Part of a small language model's weights: normalized queries and keys, 840M tokens.
MLP neurons of a small language model. Each row is named by its layer, matrix (up: input weights) and neuron, and shows model dimensions 208-463. Each number is 500 + 25 x the weight over its row's rms, rounded and kept within 0 to 999. Numbers have three digits each.
After each neuron's rows, "fires after" lists the tokens most often just before its 100 highest values on Wikipedia text that the model never trained on. A number after a token or word is its count.

L5.up737:481484451537513496510493486507545491530484514527509471509544479499476513524482472541492489521516493496497510516528545458519527533477524517504493489510489451518449442514499503507497499500501467503526480533555510450510438462496554483470551522489471523494494488526502526500482477466524510436517520496483537549451497520507472505492545497500518507508450491522508501498493431501495506500484494491534533499520499581541518447527506509518473483521504554494500535541495471507485492531539481509504501508519523544463465469471502511500519508492493507509520497511512503456485504512508497514527521502502511506521462480505491516501503458482456471484490509498494497505519506499526515539475484529478555521497520470494473517532513502478491519509525491527489484524488493497476511501513489
fires after: "0" 22, "9" 18, "–" 15, "|" 11, " " 9, " |" 5

L5.up423:478501517475506479537516456515501491515520497541550543507537509510536528507488477514456496505514513474509499501508484501530476486508515495474508537489464478539468508495486477475472464490471478472539504476479530512475477501501513452466514487490503515480560518503493505445460469491470462513492486486483500568503506527505464496511526530440519515466544460482478540565486511469448514509511536507526481489526499513509523494475520559484477505474535456528476482503492535489540481502508483538535538477462510499490540521494503531501529529534490502466531516439509519484498494473508445439532511541529474498501521501529483473515546471535518545558497509447468539473472539514487466455531492494483512487491535506489505512512534493493498483464473496460489496539480478540475501501536484
fires after: " " 28, "2" 19, "\n" 5, " |" 5, "1" 5, "0" 4

L3.up1298:526473510441529531533506531529496506511494531463501525498530527521467485504508532488513504481488469489449487531508543499530509522516528530513471563471516474529459494532487483495476497476522508461522538561516485470491471472498498512477487454508483485532496528492502513488487539530501496483474515481484497515494561509476467488482487505459522528510535466490502539539474492496493503518484531541532539477515499534515488505497514530478424479528478467501467550503498475493482517556525489534519503496473513521477500495494504507484507490507501490520511480492470479518522510485502463498503490422485522500539517450544492562493499476475465500476538499457465508521502503523529498515515492507487525456481524462504484513494521553481464480475520524511489508501490488538415503513534484
fires after: " " 27, "1" 17, "9" 13, "2" 12, "5" 8, "0" 7

L5.up1587:500489495438497471513471516499540504528489514498494465497524509454514524537465511523482450508494508498488513464498488481497519500516498538494515497464496493501454492526476476510506488460495519529505470481472500487487524526457509527509493478524477501518503520506507496477485444477505522489488483493504491509505484439481476520525509506494522463511456517475518492549496495457504501538489487461498525526478489526455501519481493527513472513483504486499465468492478557542548419491502489483527484506504515525528553495450478512475529508547484492513495459436542477474502480425481467514532505472511511460495526449509528527543485521479517522537490500490519508490505524538470484474481519524499549521463532487488493541485519497485459515448507487453475491494508466491495515508507527
fires after: " " 64, " |" 7, "1" 6, "2" 4

L5.up446:503498512516536517491502476485471527500476480499509498512492514515506529499528511475502486479518505491505437445517513446562504503488509477511532483456535500474486514534524487569524494496488484479504499528467530493521464511509497457448509480494478530514489497499451526491486459510505487471499521480441459500486510487482493507517516549483477453489536469500495497495505462477484434483492505506534519520490510530470462494492484523537455539466488503495475453559456509442499512462515490572525511494529490472494458473477538527527492465504524527528474504502500544490522482516488474494457504477526469454446514467477489503478496509524474501548455513478535447492510471509492500473479501446460491482491509489523459520531499509502467476529509507535517497501494490501507530481500492
fires after: "," 37, " in" 11, " of" 9

L5.up840:495447508474491480540452522484482500536496510517525465508512503473489520494471512568518470493463486467491518460526480480539489504548484535509501484479504508509467460493492522477514502457484462466555513493485519546504454481499535479486494486484466528507524495509468504492481461497492496499521523445496517521475494516504516531489524505486470499471534474508496491499540478509453504466530535475522508489476512531501494511483517501487429502497502504463487519514491536475525476546497458504534477498468504494515496489496486521465507507508480531525505463549501451450511492510500473489523529458529560509519517470516495537426514481495457452447509483499527535458481505527449492473520502476510531498480549499442496496476522508474466490487490494448493481506556476494497495508475464
fires after: " " 48, "1" 11, "–" 7, "3" 4

L5.up877:564501551477518501510451504467470490508518551482494513567541489498516512503524544488544473478490471479490481528528581487499504513462524527504502482499476499480465480530506480519491476507543501479505469475480484497489518478468505520496492541445482521491499501471452464476527478496528539509511501447519520489479524534444429497477473497464507486468498493512527494475497510476467526544523513469459495509516518525462510509515549504519518492510534496506514445527487572500520490473493539522543484506484486528520515502500490534488518537466503507460464481538492481502483474477526512477487493451514518445524479515492527480489511483518474478489539496454475476529475509524452543486525510521475495473528449473489471507517520486502516474476496489507520513515527459499448525485504468
fires after: "0" 34, " the" 14, "2" 7, " as" 6, "9" 6, "7" 4

L3.up992:450499486456462499490484500486491534513458517557519507486474468501504522478471518547518486505497551495557509477515523501503501470505502511504485550473499482524494478523526520573504505483504458496510500515521515519489485493469564502490497516502461499470465509497426464485469520509466484500470505453488478517496473543523493528492505537468534491487544525463483480476536499504488485552500428486522519500501520535494520493542507536457482487511477530502507445511465512511518505513473530589516513515503491457487519524492510501485490518504482496486528488470533503472493489480512459473474473516545529474522454519522506513498446484533453480508511530485526535495543504505501512485522539459475530493493504532468451491521548486516515540492466512527531488484524482500473472458513514
fires after: "9" 21, "2" 21, "0" 18, "," 14, "1" 11, " " 10

L3.up1138:528493440509474455510483471487493444509476521519470502440503492435482493500482492514486470512509541510517474482501534489519453496499504568473518477474505499500465509485456484536484508471471498496516489439549477483506486472519531555459508495518481524453485529502487513493531515502465494480500517495480505498497477535511503476493483531486480492502471504505495516534500471512530489494506499541460535553492515495491519509524497560498536534485490498526511493458493522463477524530480510519492485468474504494491477502491493475502518512490501499518492449507491516513484452439515536488488490497523475473504502452507504468497487499530518504473525531477467474546476493510462484484521538504509502494518500505544476504458547496512531540474529500539483503497487477502518546495542471
fires after: "0" 27, " |" 26, "," 8, " " 5

L5.up184:497488517448495475528461509483497533525486537498493510516506465459463524485497493488474481477487511510469481474507531510546484496470467490469492471517525534490513433514495498500475519516520454497525477459462465474424463433464508453477520532473456510475476491498463490475488491514474471474500527511516473529480517522521488467496523490401525486516464470497483496545512479496458513527490509520498554505494496521533464501546514500506503518497505507547562461474488487465492495487492508494507493472518488517510476467497482474495482510495519500473478497522519493500513493479527500494493463440554462528485491483459544495471509501542490503502483511481516485484439506503448501459507538511445481486523483495516523513501524455469484503490508534503497502505489516462522524486525466
fires after: "0" 93, "9" 4